Part of a small language model's weights.
Training: a variant of Muon for these matrices, 9758 steps.
MLP neurons of a small language model. Each row is named by its layer, matrix (up: input weights) and neuron, and shows model dimensions 32-159. Each number is 128 + 32 x the weight over its row's rms, rounded and kept within 0 to 255.
A block is one neuron, or neurons of one layer that tend to fire together. Before each block is what it responds to, as a language model described it from the Wikipedia text at the highest values.

Description: Predicate-role linking words. Copulas and role-assigning words linking a subject to its description, such as as after listed or described, and was, became, named.
L3.up877 [142 138  87 121  97 158 155 153  93 144  81 127 174 151 124  57 174 182  91 138 129 170 105 158  86 155  99  97 117 129 177 102 107 110 173 144 110 111 143  81 161 118 120 151 140 110 113 169 124 129 164 105 121 191 148 138 149 204 132 167 126 173 192 171 111 117 136  98 188 117 109 104 142  73 161 131 142 101 159 133 140  76 155 115 129  96  96 163  88 139 130 139 130  60 115 142 212  66 140 131 153 159 153  88 155  68 118  93 117  49 151 137 135 145  89 103 159 116 125 129 132 144 111 110 171 104 106  87]
L3.up1290 [ 91  81  28 206 149 124 125 142 131 160 121 132  73 137 142 140 157 152 151  78 139 104 126 168 113 153 159 179 165 162 168 145 152 115 144 157 139  68  30 135  91 112 150 105 185 173 149 116 150 191 163 112 147  96 147 156 133 124 112 134 148 116 175 172 151 123 121 149 149  81 120 154 140 146 104 109 199  74  99 108 104 136 127 145 103 192  85 145 151  86 142  93 107 181  82 175 121  95 145 120 128 103 149 131 103 113  87 149 124  85 108  90  84 115 104  61 161 113 121 161 117 138 153  70 106  84 151 111]

Description: Clause subject nouns/pronouns. Subject of a subordinate or embedded clause, often a pronoun or plural noun after where, when, that, if or the, as in "where children", "when they", "that he".
L2.up884 [162  95 192 191 156 109 118 149 133 127 117  92 150  43 202 100 110 120 100 104  89 174 102 161  99 153 121 135 135 129 172 106 103 101  74 196 127 108  76  99 108 156 143 157 155  95 109 128 151 121  76 129 148  61 194  97 134 131 107 112 133 119  87 108 144 126 180 166 135 179 108 115  65 144 119 132 130 107 108 141 156 146 190 179  67  53 169 137 157 127  82 104 100 117  24 146 149  85 135 136 117 128 105 106 154  95 149 108 168  77  73  74  88 102  75 119 161  62 141 135 140 108 111 132 140 168 105 154]
L2.up1035 [ 97 138  87 155 113 168 121 111 108 147 119 130 100 110 189 123  80 165 168 222 180 170 137  56 136 102 150  92  88 109 174 129 105  49 142 118  88  84 183  94  93 198  97  97 144  76 118 150 112  91 148  33 124 111 167 108 111  84  96 161 115 163  99 171 131 146 166  92 121 136 141 116 149 122 133 135 114 109 171  94 164  87 146 178 104 144 111 122 145  91 108 108 166  75 114 111 129 141 154  92 130  91 130 121 132 128  77  87 132 131 143 107 147 130 103 118  99 124 102 134 125 156 147 178 171 155 119 167]
L2.up2010 [110 187 132 112 148 150 124 103  88 121  89 124 121 143 105 139 122 109 110 176 111 164  74  64 103 102 172  73 132 175 116 151 144 120 112  87 156 116  94 131 156 103 199 199 158  91 138 215 141 122  81 109  91 112 132 141 105 120 131 140 128 155  91 140 154 155 111 132 183 142 147  91 149  83  97 152 152  74 122 127 106 125 111  78  99 141 119 110 119 147  69 129 131 105  91 148  95 143 132  88  76 174 138 136 135 156 167  95 114  98 169  82 122 162 169 120 135  78  98 109 102  93  99 130 125  93  99 164]
L2.up2459 [145 117 119  72 124 177 131 133 143 103 135 151  84 136 122 130 155 132 134  81 125 135 201  82 149  94 160 245 122  90 184 159 100 143 130 152 129 124 106 108 102 183 116 173 133 117 130 156 163 116 106 103 116 141 145  94 144  98 198 202 177 137 117 118 163 127 183 125 130 108 125 180 144  79 150  74 118 127 117 150  86  49 131 119 168 102 119 148 166  98 144 136 131 174 152 123 144 143 112 163 107 123 110  98 126 126 118  66 123  99 126 132 101 118 101 129 147 147 144 205 140 125 129 130 117  91 114 180]

Description: Article after "in". Indefinite article a (sometimes several, various, many) opening a noun phrase, mostly right after "in": "traded in a trade", "in a 2–2 draw".
L2.up151 [110 201 106 139 173 116 154  54  22 152 137 154 135  51 118 137 144 120  98  87 172  80 115 151 108 121 145 131  98 186 125 195  73 171 194 121  63  99 123 117  47  91 152 122 153 121 112 113 145  92  90 181 132 110 145 104 114 170 161 109 159 126 123 136 116  87 108 133 140 174 136 104 171 113 144 182  80 151 101 120 139 123 187 124 148 126 109 128 177 111 104 144 109 116 143 129 114 127  95  91 121  59 140 139 157  82 126  97  98 106 119 111 159 113  37 120 164 110 121 139 153 109  96  85 136 122 115 166]
L2.up584 [ 40 142 115 138 128 142 133 146  73 142 141 121 130 113 131 102 104 136 157 140 128 117  76 107 117 148  85 164  64 142 172 117 155 163 101 161 103 130  97 110 166 121 110 174 190 138 117 116  99 112 146  89 145 130 138 140 194 111 100 125 125  71 198 124  99 138 137 162 162 145  75 113 155  61  95 105 111 169  99 137 196 219 208 105 121 135 147  73  65  92 157 102 121 155 172 143 145 145 107  97 128 131 124  83 101 117 124 160 100 108 118 153 193 151 137 138 124 129 108 165 112 153 145 169 112 111 112  96]
L2.up896 [ 97 102 101 163 111 161  66  98  78  83 139 164  84 102 116 133 147  48 119 104 122  91 130 131 110 171 120  98  79 161 146 148 128 135 122 134 101 117 126 111 180 137 164 134 114  72  92  93 101 144 126 208 139 160 167 197 178  99 131 111  82 105 161 105 172  66 133  86 111 132 130 144 148 139 128 110 180 130 123 100 149 106  99 129 131  87 117  98  97 121 116  72 146 136 154 150  94 129 118 128 105 170 130 109 120 145 133 168  83  83 196 106 122 101 168 140  86 132 130 107  85 136 129 102  98 137 151 138]
L2.up2465 [ 73  51 135 144 109 110 143 166 127 115  92 130 129  81  99 103 147  92 146  99 115 143  60 128 185 162 169 151 152 171  91 151 141  97 111  90 144 149 119 133 113 155 109  91  64  79 120 157 171 138 131 121 129 167 138 165 144 169 111 136 134 149 145 119 119 112 112 183 151 125 107 119 122 113 166 132 100  88 131 114 145 134  73 156 143 164 106 124  64 144 124  93 100 120  96 152 159  65  89 132 179 168 136 138 154 110 109 136 183  50 112 163  95 138 141 138 153 133 102 229 116  67 146 103 136 142 103 176]

Description: Clause subject after speech verbs. Subject pronouns or the word to that open a subordinate or reported clause after said, that, if, or an opening quote, such as said he, if I, prompted Qatar to.
L5.up196 [115 142 121 117  72 174 147 151 176 117 133 118 125 197 115 149 113 100 106 111 148 119 147 116 135 152 125 178 113 136 150 131 111 127 128 169 132 138 188 145 105  99 160 104 141 110 129 120 106 126 127 130 187  70 164 111 150 137  90 127 118 135 127 124 143  96  97 107 134 134 149 164 152  70 161 126  97 139  93 139 162 137 105 140 115 130  86 130  87  96 147 172 141 171 154 191  94 118 145 103 137 165 165 160 116 113  76 110 120  72 152 176  47 187 157  67 207 125 175 103 100 170 112  99 176 105  86 154]
L5.up315 [ 84 131 110 130  96 172 139 111 116 132 121 104 191 193 153 135 121 194 138 130  87 145 129 135 132 134 132 128 119  53 138 121  99 166 177 153 174 177  92 133 103 123 125  64 148 145 155 139  76 134  96 123 159 116 159 132 191 158 138 106 117 155 146 139 176 140 103  84 101 104 198 169 129 150 129  86 130  88  82 124 131 116 142 180 117 118 194 170 126 138 133 113 130  79 125 199 154 160 111 125 142 127 130 174  79 135 120  70 147 144  84 128 111 151 125 171  45 143 123 129  58 118 145 179 146 139  97  99]
L5.up630 [ 78  84 148 122 178  92 151 137 176 195 168 184 149 141 111 111 129 107 117 157 110 136  84  99  61 111 155 136 166  94 117  98 151 108 103 136 130 147  76 141  97 136 133 169 136  95 151 154 150 120 145 107 156 150 121 159 116  99 160 145 148 148 200  93 187 142 108 179 120  96  73 183 132 195  90 143 106 146 127 120 160 126  93 169 158 171  91 110 149 100  74 126 116  88  57 107  85 162 113 101  67 121 117 133 132 158 110 118  94 119 159 141 162  68 152 171 167  79 131 133  91 107 141 145 145  53 138 151]
L5.up783 [171 117 115 153 122 136 141 127 114 137 157  92 186 175 157 160  65 150 134  91 100 179 194 126 147  82  19  85  90 121 107 159 170 178 116 199  90 100 169 136 142  60 180 188 157 157 142 122  70 124 110 127 106 104 118 123 172 123  64 107 158 147 107  99  65 137 118 178 140 145 100 108 130  93 124 124 129 151 131  96 130  95 108 113  34 163  77 140  87  89 159 178 103 120  96 115 122 130  82 127 156 153 167 135 132 157 156 152  71 173 153 149 129 151 109 130 183 107 155 121 123 137 105 140 144  73 146 107]
L5.up1294 [ 41 113 141 160 148 168 163 164  88 139  52 167 156 193 171 201 112 168 115 102 129 149 186  89 168 128 158 105 101 138 113 113 149 138 142 161 104 108 138 155 126 175 181 101 131  86 106 130 133 174 115 124 172 142 142 137  90 111 149 157 144 102 117  84 138 143 141 151 131 192 109 126  82 128 124 168 188 143 185 165 145  85  96 178 139 124 139 152  64 103 114 108 120 134 127 104 127 110 131 145  69 123 126 147 112 165  45  77 157 118  60 123 130 181 146 106 153  67 129 121 127 147 103  90 126  99  93 212]
L5.up1607 [123 109 133 173 118 117 149 101 121  84  81 136 188 161 132 126  70 123 142  66 108 136 145 109 181  41 141 120 140 104 206 123 148 117  92 121 151 113 143 126 141 166 126 136  97 130 158 124  98 116  96 112 144 121 169 144 116 155 119  92 165 145 124 161 177 144 139 100 140 129 129 160 161 104  41 143 126 132 187 163 135 126 125 114 131 136 133 140 165 153 129 169 132 150 127 102 109 156 143 180 151 122 173 194 167 105 124  80  89  81  93 111 171 119 124 146 106  46 122 122 155 127 177 147 122  59 111 148]
L5.up1946 [110  64 155 110 121 104 130 194  89 122  56 122 146 171 163 143 110 157  96 111  98 158 152 139 138 111 150 129  93 111 117 132 109 156  89 117 143  91 116  87 121 130 174 144 116 154 180 217 171 134 133  44  83 137 133 210 126  77  89 151 158 151 172 122 129 155 146 185 168 177 189  87 136 117 137 130 121  92 169  87 140 113 131 134 154 203 145 132 101 160 105 163 127 143  64 136 136  88 141 164  62 133 161 145 177  67 126 101 110  87 123 156  99 169 163 120 133  68 133 119 155 166  76 133 117 138 120 122]
L5.up1985 [101 114 124 107 142 127 152 102 186 131  67 161 158 199 153 122 103 160 117 123 215 148 158 142 121 108  98 125 186  97  79 187 160 126 156 110  55 123  94 190 171 160 177  91 103 120 145 108 115 199  87  72 161 134  90 129 123 164 137 152 111 170 113  98 136 162  97 141 140 144 144  84 101 158  57 136 137  84 109 114 112 170 152 139 132 123 115 142 123 177 108 117  89  80 135 104  78  87  50 106  75 123  60 175 147 138 120 130 136 129  99 170 130 193 163 148 145 116 166 117 119 155 103 147 149 187  93 155]

Description: Indefinite article "a". The article " a" (sometimes " A" or a lone "a" word piece) mid-sentence after verbs or prepositions, e.g. "into a mood", "was a professor", "anomic a(phasia)".
L3.up1378 [207 138 105 176 132 121 150  59 143  61 129 130 151 139 135 142 134 136  74 166 121  90 113 148 134  91 122 183 142 107 120 143 117 138 169 168  91 146 130 153  99 135  91  69 116  85 130 129  67 135 179 164 155 183 127 183 255  53 159  85 125 166  93 149 130 111 144 167 156 105 162 210 154 118 147 175 134 101  81  43 102 142 111 121 143 186 145 164 146 172 147 169 162 147  98 171 143 119  70 140 133  95  92 124 131  57 137 146  93 158 171  97 187 103 101 145 157  75 154 175 145 151 132 131 131 158 143 128]
L3.up2171 [143 144 132 170 113 163 125 123 176 110 129 170 134 107 159 132 154 183  74  85 140 137 141 106 168 151  61 116 172  88 134 156 141 208 110 141  76 143  79 139 165 127 119 125 165 114 165 119 100 128  89 149 168 128 166 114 157 117 135 114 127 103 146 163 164  38 152 132 149 137 156  91 173  60 200 141  99 128 125 114 124 160 114  92 134 154 104 113 124 155 135 123 130 179 105 111  59 169 129 101 132 134  91 122 122  70 107 140  95 119 130 103  77 162 118  57 102 120 196 163 156 137 189  64 167 197  14  74]

Description: Predicate-opening copulas and comparatives. Copulas and degree words that open a predicate about the subject, such as is, was, became, more, less, and adverb endings like substantially.
L5.up3 [132 106 154  93 149 136 125 142 118 140 116 109 162  88  92 112 132 112 156 138 147  98  91 113 148 114 123 154 160 172 106 118 162 135 185  92 134 160  91 126 206 186 160 128 118 127 139 118  89 146 144  98 123 146 112  81 128  78 142 134 111 142 160  77 101  73  97  95 155 110 121 170 179 108 197  88 167 129 139 115 164 101 177  71 168  74 146 155 161 181  89 158 111 118 117 143 138 128 101  49  88 104 143 102 102 131 121 154  97 128 162 133 131 182 106  82 149  63 130 171 153 154 156 130  71 176 104  67]
L5.up253 [126 155 133 137 115 117 158 162 103  75 154 167 127 132 131 115 130 128 119 108 153 102  93 145 142 111 119 134 173 134 147 189 115 132 183 131 156 162 113 177 123 108 158 140 137 169 170 149 146 129 129 116 139  97 135  92 156 164 140 154 163 163 225 143 117  87 112 110 109 116 148 121 123 101  73 118 181  83 166  85 119 114 112 106 139 112 119  89 144  96 146 184 133 125 140 102 215 164 109 124 142 111 127 110 152 116 106 174 112 114  72  99 132 161 137 106 140 149 172 108  45 108 137 129 117 160 130 127]
L5.up521 [ 71 110 110 126 138 141 193 124 186 109 121 124  92  87 134 114 106 121 137  55  91 130 135 180 107  84 158 159 141 133 174 156 129 131 206 155  87 143 109 100 127 185  83 196 167 200  99 168 132  94 119  90 106 118 108 134 158  78 126 120 153  81 182 122  90 115 111  82  80 131 137 108 128 138 189  30 171 107 115 147 139  45 141  87 129 168 206 156 122 142  77 155  67 126  43 100 158 116 119  76 116 143 131 120 149 144 129 140  86 142 148 123 125 165  74 138 132  54 126 104  91 116 131 128 115 139 175 132]
L5.up1554 [138 130  64 109 113 140  42 123 107 160 123 138 147 188 145 159 101 158 126  80 107 233 127 164  92 115 162 171 150 184  84 138 175 146 170 138 133 126 182 143 158 130 137 163  49  95 120  66 153 148 151 155 203 152 104 111 196  97 115 150 143 136 137 151 184  46  99  98 147  86 136 182  93  31 143 136 138 107 127 118 119 120 143 135  60 185 123 115 144 158 110  98 154 165 113  98 135 214 177 108 214 230 129 123 114 122 118 126  51  87 138 130 154 144 105 127 126 185 144 131  47  95 143 117 108 114  86 160]
L5.up1595 [123 156 132 117 143 130 153  84 166 118 146 154 129 145 156 112 102  99  57 115 141 112 118 133 140 172 145 154 138 137 135 185 170 126 129 176 129 108  84 188 134  98 107 127 148 189 176 178 154 119 141 183 150 158 145 102 184  82 179  46 229 152 152 118  98  28 134 117 140 113 105 169 144 159 147 127 117 128 108 129  87 140 177 133 119 134 136 162  95 111 140 150 175 152 141 118 113 136  77 136 159 126 205 108  89 123 115 102 124 133 100  94 168 136 113 110 133 120 152 105 104  94  79 107 160 110 136 152]
L5.up2317 [ 54 130 143 104 125  92 131  71 157 129 148 159 129 110 147 147 101 109 133  98 174  91 147 191 143 151 137 154 136 159 120 106 123 171 103 186 113 164 145  98 117 152 178 122  97 171  78 136 164 145 125 122 175 223 117 135 149  98 123 166 124  78 106 112 123  70  79  99  83 167  72 118 177 129 144 110 107 117  63 143 146  79  60  72 123 197 134 153  78 130 134 125 157 112 111 113 160 166 149 121 159 202 120  50 146 153 126 112 137 154 151 103 125 151  40 157 167 153 174 177 104 151 171 167 140 108 167 106]
L5.up2401 [ 69  87 175 215 127 121 117 162 109 112  85 151 119 120 116 110 107 126 164 124  60  84  59 155 127 175 116 179 149 131 157 138 107 118 127 154 141 170 156 115 171 180 142 114 184 193 166 179 189 166  63 175 138  53 143  85 136 114 103 104 104 128 130 128 147 107 164  60  94 153 125 125 104 106 146 108 143 156 110 194  91 108 175 135 140 198 153 205 119 129 107 126 153 108 109 150 151 162  95 117  59 118  63 193  74 166 114 155 131 151 142 100 152 181  50 121 114  85 118  94 108 119 141  78 101 127 136 103]
L5.up2487 [155 116 131 148 137  97 190 165 125 124 138 129 107  93 149  80  52 163 115  54 184 147 153 158 151 130 100 168  94 159 165 133  84 111 177 149 171 166 115 136 189 113 156 197 102  95 126 131 101  95 103 126 129 202 130 138 160  87 131 108 112 126 118 127 137  83 145 127  72  91 108 143 168 144  74 145 116 142  93  98  87 170 243  82 158 108  97 142 146  99  90 179 108 159  77 172 141 113  76  66 101  95 133 138 185 106 149  95 129 172 117  76 153 154 110 134 123 140 135 171 134 143 122 114 163 148 117 178]

Description: Early words in titles. Tokens just inside a quoted or listed title, song, film or phrase, often its second word or piece, such as You 'Made' Me, 'I' Try, City 'of' Toys.
L3.up208 [114 156  92 164 149 120 119 113 174 201 194 169 147 144 136 211 155 134 135 123 115 106 131 137 177 103  98 104 114 135  33 129 184 108  72 105 132 131 124  91 119 138  85 173  83 160 111 136 169 101 163 114 155  58 148 106 148 104 172  93 175 179  76 144 104 166 113 147  93 170 123 124 116 157 122 180 145 135 116 102 131  89 159 145 129 166 104 143  84 170 112 109 138 122 137 109 107  88  33  78 137  99 127 113 137 185 126 143  70 107 149  90 116  88 149 147 106  78 151  87 115 179 127 177  50 126 141  84]
L3.up352 [174 143  75 107 134 122 136 142 161 123 101 147 166 165 156 156 140 146 114 152 155 137 128 139 125  76 121  58 128 175 126 118  92 119 106 109 114 113  80 148 186 128  83 146  86 128  88 160 172 124 100 149 129  67 181 145 101 129 152  86 173 166 157 174 115 137 125 130 147 119 151 129 118 108 114 177 166 135 160 168 119 109 135 133 132 156 146 140 150 147 137 188 175 112 111  51 114 102  52  91 141  83  74 127 170 195 175 120 102 145 143 105 138  94 149 150 135  91 132  53 196 135 163 141 160 162  99 119]

Description: Finite verb after subject. Auxiliary or main finite verb right after a sentence's subject noun or pronoun, mostly has/have/is/had, as in "the club has", "He has", "the quote is".
L2.up379 [103 130 178 212 126 101 113 122 124 131 123 153 150 198 102 151 173  83 121  98 117 141  77 130  74 101 118 158 121 201 107 168 144  63 122 124 134 158 150  80 132 135 141 115 110 155 103  51 113 123 158  66 122 188 176 185 127 130 112 141 106 137 171 119  97 193 132 112 152 136 135 123  81 163  82 163  84 183 181  83 177  80  98 137 103 139 156 108 114 115 102 141 126 115 114  89 137 117 109 118 136 156 145 145 101 102  86 111 136 103 131 110 202 139  91 120 106 139 164 167  91  89 160 205  84  90  87 133]
L2.up660 [ 70 176 104 123 176 128  86  81  82  54 188 179 138 196 139  93 155 150 119 149 191 133  81 140  95 173 124  57 120 114 172 158 135  87  63 113 138 147 151  92 152 131 136 123 150 103 159 133 138 121 123  84 123 153  67 123 185  46 151 151 121 128 126 146 139 131  94 203 105 120  64 120  91  93 172 102  73  99 102 116 109 101 113 113 130 111 151  94  99 129 113 127  65 101 162 154 114 126 199 102 161 121 138 143 100 145 166 144 161 153 182 131 127 135 141 106  86 106  99 201 126 126 172 147  97 117  66  69]
L2.up684 [100 157 157 130  91  74 128 180 107 123 171 128 161 147 103  89 199  89 125 130 158 134 128 106  99 126  98 192  79 114 166 126 168 122 128 114 140 184 101  64 142 109 160 122 147 138 136  94 166 104 124 140 118 161 143 159 188 188  74 147 160 157 165 149 224 150 126  98 141 101  90 117 137  94 113 115 115  69 153  71 153  35 136 135 111 134 115 136 154 102 120 105  73 143 143  98  47 173 130  74  93  89 100 151  95 110 112 100 141 107 110 134  75 117 119  98 158 156 150 164 112 127 135 120  89 148  85 157]
L2.up691 [133 160 143 156 155 142  62 166 165 110 144  90 114 136 103 114  96  72 123 142 170 171 150 139 104 138  50 129 155 113 128 115 170 167 213 158 173 120  44 101  83 124 133 139 152 142 104 109 144 115 131 177 211 175 144 153 150  42 145 153 158 114 133 164 184  89 120 111 121 118 118 133 106 112 119  94  64 152 105 119  98  49 131 168  69 162  86 119 137 122 156 121 143 140 130 148  89 141 103 126 154 100 173  54 119 131  56  94 118 104 151 115 120 146 164  90 115 135 176 121 138  94 175 133 102  74 111 159]